{
  "num_key_value_heads": 1,
  "norm": "layernorm",
  "tie_word_embeddings": true,
  "optimizer": "cautious_adamw",
  "max_grad_norm": 2.0,
  "final_lr_fraction": 0.0,
  "doc_mask": true,
  "max_steps": 7915
}
MLP neurons of a small language model. Each row is named by its layer, matrix (up: input weights; down: output weights) and neuron, and shows model dimensions 80-207. Each number is 200 + 40 x the weight over its row's rms, rounded and kept within 0 to 999.
After each neuron's rows, "fires in" lists the words (lower case) most often at its 100 highest values on Wikipedia text that the model never trained on.

L8.up804,154,250,228,102,287,155,139,144,236,315,245,205,252,183,188,155,136,220,182,163,246,222,204,228,199,201,128,141,267,180,179,245,218,209,221,142,252,219,223,189,217,265,140,175,219,136,161,168,148,184,149,220,160,265,207,157,194,182,216,210,123,213,142,201,178,212,232,264,208,232,228,222,208,213,186,213,205,198,244,265,194,291,206,245,164,140,204,222,216,271,211,133,146,216,185,215,231,178,179,204,234,191,212,238,216,175,167,162,187,200,216,196,141,191,196,234,202,144,204,197,187,135,232,261,271,220,271,192
L8.down804,191,200,178,188,183,215,171,213,164,131,195,238,146,179,216,243,203,304,232,241,259,237,218,174,157,208,214,234,185,221,216,168,185,187,134,186,160,269,205,218,222,200,166,259,132,224,230,213,189,193,227,172,210,168,236,211,200,198,163,161,227,157,266,245,284,196,215,220,207,205,153,268,192,152,188,212,204,220,223,179,193,132,241,243,166,96,244,209,184,198,207,238,233,162,155,207,211,200,216,207,174,131,189,112,189,190,213,195,180,197,154,243,156,235,158,143,174,213,188,318,166,233,234,183,248,197,167,176
fires in: "of", "after", "because", "from", "at"

L4.up599,163,184,168,182,170,288,218,253,158,240,170,285,250,233,189,219,208,221,237,218,205,198,187,232,165,195,201,243,130,108,213,209,190,205,204,179,134,263,219,217,217,222,177,195,208,241,261,288,187,157,172,180,199,238,217,185,212,268,235,176,66,129,116,154,193,171,169,146,174,206,179,208,163,221,187,213,99,276,238,292,310,209,148,115,110,171,142,169,183,208,179,161,197,193,220,212,218,249,246,266,240,207,237,190,199,248,211,141,179,149,127,201,188,183,219,230,212,172,222,257,192,243,164,292,192,167,291,262
L4.down599,138,174,213,200,231,177,210,177,186,166,239,150,175,187,139,182,288,234,165,163,159,187,171,162,278,191,235,229,220,231,136,240,209,215,200,194,176,177,243,84,231,256,242,228,165,216,173,140,170,305,169,164,232,203,169,186,203,195,169,175,250,207,254,222,221,229,168,220,171,172,300,229,142,189,258,172,283,132,207,158,181,266,219,234,199,185,272,209,200,216,254,202,185,223,165,160,230,227,225,234,167,210,231,273,201,167,262,240,247,260,228,268,181,226,163,130,184,132,253,165,202,145,206,227,196,208,215,221
fires in: "received", "complex", "europe", "release", "complexes", "approximately"

L4.up178,200,235,184,155,196,289,196,188,243,187,207,270,249,215,197,157,159,172,154,132,116,250,204,185,219,232,240,193,153,258,210,148,223,223,189,222,242,313,238,195,165,276,192,184,196,111,131,220,234,238,179,232,206,199,261,256,160,181,229,196,151,225,208,191,145,171,220,248,209,132,201,185,205,203,125,189,241,208,170,285,154,228,177,201,195,259,242,156,193,233,231,240,118,214,249,163,146,213,152,172,208,199,194,154,215,198,228,191,133,216,183,202,148,223,232,232,160,164,201,210,172,169,248,283,244,269,206,210
L4.down178,168,126,256,185,160,152,83,260,121,202,134,159,221,172,216,230,217,234,216,190,260,174,173,192,248,201,160,213,176,276,141,179,220,208,199,142,219,166,191,119,164,195,160,226,164,232,172,255,198,167,247,241,128,197,259,279,186,241,189,200,168,130,212,229,193,143,191,146,233,217,178,230,199,183,210,248,215,214,191,250,105,178,163,266,164,126,173,188,179,168,217,271,180,195,191,196,266,211,199,132,214,132,135,209,190,144,213,184,212,166,227,165,192,154,201,223,246,172,225,195,184,234,197,200,235,244,158,270
fires in: "in", "into", "as", "process", "program"

L4.up286,199,189,175,157,213,288,188,190,195,262,117,208,259,240,150,229,190,180,208,150,261,214,177,172,171,249,208,179,208,241,149,267,175,289,120,217,209,133,195,209,204,202,225,244,273,149,219,142,93,198,219,177,166,231,174,243,209,187,238,183,195,211,187,195,243,185,215,195,235,117,217,234,193,173,173,202,218,217,210,167,223,188,157,277,210,163,199,229,193,204,216,216,186,199,144,171,206,212,178,192,126,237,230,165,187,120,208,273,202,161,197,170,194,141,217,178,177,213,181,318,134,250,223,198,192,142,242,213
L4.down286,155,250,160,249,197,188,195,162,209,198,264,233,178,203,203,256,186,172,226,182,259,150,183,144,156,174,183,211,178,149,202,202,184,228,229,185,150,181,168,232,146,194,101,230,255,193,190,166,190,220,236,167,247,208,170,197,238,200,132,270,229,195,207,243,121,224,192,182,132,284,250,234,172,272,167,137,176,255,220,240,212,226,367,210,242,105,312,218,244,222,192,201,241,158,259,228,238,184,221,229,199,165,217,133,205,208,176,216,217,158,234,207,164,271,175,196,246,190,181,202,294,159,213,155,234,146,178,228
fires in: "of", "the", "to", "uk"

L5.up817,206,244,215,260,242,260,180,202,279,210,139,223,241,232,193,219,178,133,212,211,208,158,201,189,221,155,196,182,178,165,193,131,246,211,204,196,114,162,258,191,142,207,161,273,245,227,183,217,239,177,168,242,189,223,252,191,189,185,263,190,191,175,144,188,158,156,199,145,237,164,228,162,253,153,252,171,188,171,167,261,135,293,216,160,153,214,139,185,189,218,247,256,191,98,184,180,162,219,202,161,242,205,164,127,192,214,164,210,206,196,242,269,242,140,179,164,214,134,216,236,183,141,177,177,269,218,212,164
L5.down817,196,131,262,142,228,224,222,177,144,230,128,209,173,183,250,221,189,237,195,178,210,245,169,113,244,253,193,185,188,177,145,187,176,228,260,144,253,207,215,214,170,212,115,170,232,204,174,148,210,137,283,223,230,255,241,201,183,189,201,166,169,210,175,180,293,261,235,208,196,185,253,203,227,185,159,167,114,184,230,207,176,141,270,222,161,231,204,223,171,203,251,209,169,191,152,263,166,148,189,222,181,173,149,180,208,157,190,223,168,166,179,237,232,248,279,211,229,209,205,206,218,212,193,210,231,263,205,176
fires in: "between", "construction", "may", "press", "independence", "prominent"

L2.up369,238,190,168,232,208,256,152,146,227,181,129,224,202,228,245,172,186,173,231,250,199,214,258,212,178,241,274,179,220,203,178,178,234,214,216,250,230,261,245,269,305,258,168,255,278,238,217,225,187,245,203,213,173,203,279,231,198,230,229,220,174,211,116,136,157,288,217,242,145,156,161,235,224,193,193,156,88,153,220,216,194,190,252,186,179,181,124,189,104,191,176,241,185,195,145,199,141,152,175,109,258,146,174,99,159,237,217,224,140,228,195,187,214,257,181,197,173,153,231,275,218,162,178,201,190,197,151,153
L2.down369,287,230,256,220,143,280,279,170,248,187,244,156,275,189,174,204,168,221,216,279,199,269,183,189,210,167,263,184,203,224,265,161,221,185,133,173,191,160,232,114,243,195,195,203,236,234,177,209,286,266,197,191,242,218,159,179,169,245,191,156,236,217,181,194,184,198,235,195,200,166,210,265,233,167,168,213,184,228,196,92,143,219,226,218,205,103,194,265,145,193,158,221,229,196,201,211,189,205,236,207,185,218,215,160,224,240,205,242,241,221,160,226,223,205,132,216,216,189,185,181,208,135,148,227,200,137,228,155
fires in: "that", "some", "any", "for"

L2.up175,174,155,208,200,238,241,224,177,267,190,181,232,166,309,231,178,209,209,251,182,218,199,211,221,166,218,190,206,244,249,190,206,219,246,216,195,192,207,175,187,217,249,205,232,198,172,152,235,214,190,274,185,160,187,215,208,142,166,230,230,186,217,181,199,236,232,258,203,154,128,235,205,201,301,217,245,172,201,151,232,168,230,109,183,209,231,212,204,195,165,192,158,190,249,199,195,194,197,172,131,333,237,197,197,195,222,197,187,230,147,177,245,172,271,169,143,190,214,118,252,278,202,182,196,261,256,201,162
L2.down175,259,187,197,160,141,182,156,221,92,178,180,173,250,237,223,180,158,205,187,186,161,178,189,237,218,225,216,201,262,200,209,124,164,165,193,207,209,196,223,235,169,71,239,207,166,127,183,274,179,192,224,227,179,203,188,150,218,152,124,276,190,221,179,265,130,222,294,153,183,247,200,157,246,222,185,273,160,189,243,197,168,201,218,223,177,257,168,274,247,179,242,208,141,218,201,214,176,160,244,247,167,231,185,217,227,189,212,223,137,248,193,192,240,227,170,200,201,204,274,149,181,200,259,254,236,178,223,156
fires in: "him", "some", "known", "management", "manager"

L2.up316,294,118,195,173,204,245,157,295,284,240,241,196,194,168,135,189,208,219,230,226,197,223,246,147,227,217,109,211,194,245,218,284,165,152,219,231,234,159,214,200,196,191,267,178,214,197,221,221,135,144,230,222,156,224,214,175,239,212,214,182,221,214,193,150,236,194,203,244,251,123,189,193,226,176,290,204,189,189,194,207,160,190,152,242,238,131,143,225,232,202,169,212,206,221,191,205,200,149,192,209,180,138,162,191,223,150,208,213,192,186,246,148,197,179,240,238,220,196,253,186,244,221,191,166,246,198,164,160
L2.down316,190,235,111,255,200,107,201,190,224,241,276,239,154,144,171,247,242,193,235,215,117,212,184,147,240,143,194,223,157,147,162,260,181,252,145,199,134,227,178,234,204,238,175,204,220,179,253,213,187,218,213,202,220,246,201,198,215,180,194,243,205,192,268,232,170,193,255,238,209,233,296,250,166,197,180,196,194,145,179,237,153,201,209,182,304,218,179,205,164,271,198,313,218,150,237,231,182,214,146,191,211,196,233,222,177,293,207,221,214,172,178,197,126,231,120,262,195,151,171,142,161,233,242,206,180,171,207,165
fires in: "indian", "best", "all", "into", "india", "industrial"

L4.up500,172,227,163,226,247,185,218,235,220,228,235,173,219,234,155,233,190,196,244,239,161,254,254,144,118,179,142,136,105,181,232,162,298,206,187,197,138,189,138,195,215,226,209,124,161,186,144,284,158,158,168,157,160,280,172,221,166,140,154,193,165,114,193,185,264,225,212,221,195,209,232,257,166,187,283,202,275,170,205,241,208,321,136,190,156,231,241,176,172,243,192,183,245,127,203,225,214,168,232,195,195,194,198,207,219,176,233,210,205,180,197,137,171,172,205,206,179,156,214,270,187,203,180,244,291,241,230,267
L4.down500,213,151,194,186,200,213,257,275,152,224,226,196,270,170,191,250,180,200,223,168,102,160,110,213,154,200,135,175,219,243,146,198,251,268,209,198,182,245,290,194,201,188,298,161,222,186,213,197,198,218,188,192,213,186,209,254,223,210,204,129,271,211,185,149,241,173,295,196,172,144,212,124,165,131,142,212,285,179,119,193,176,231,130,167,169,211,162,182,144,169,182,179,232,176,154,168,152,257,173,251,198,183,257,252,262,172,190,172,154,228,246,220,249,201,209,217,162,155,202,160,152,189,194,203,209,188,207,270
fires in: "of", "as", "considered", "3", "population"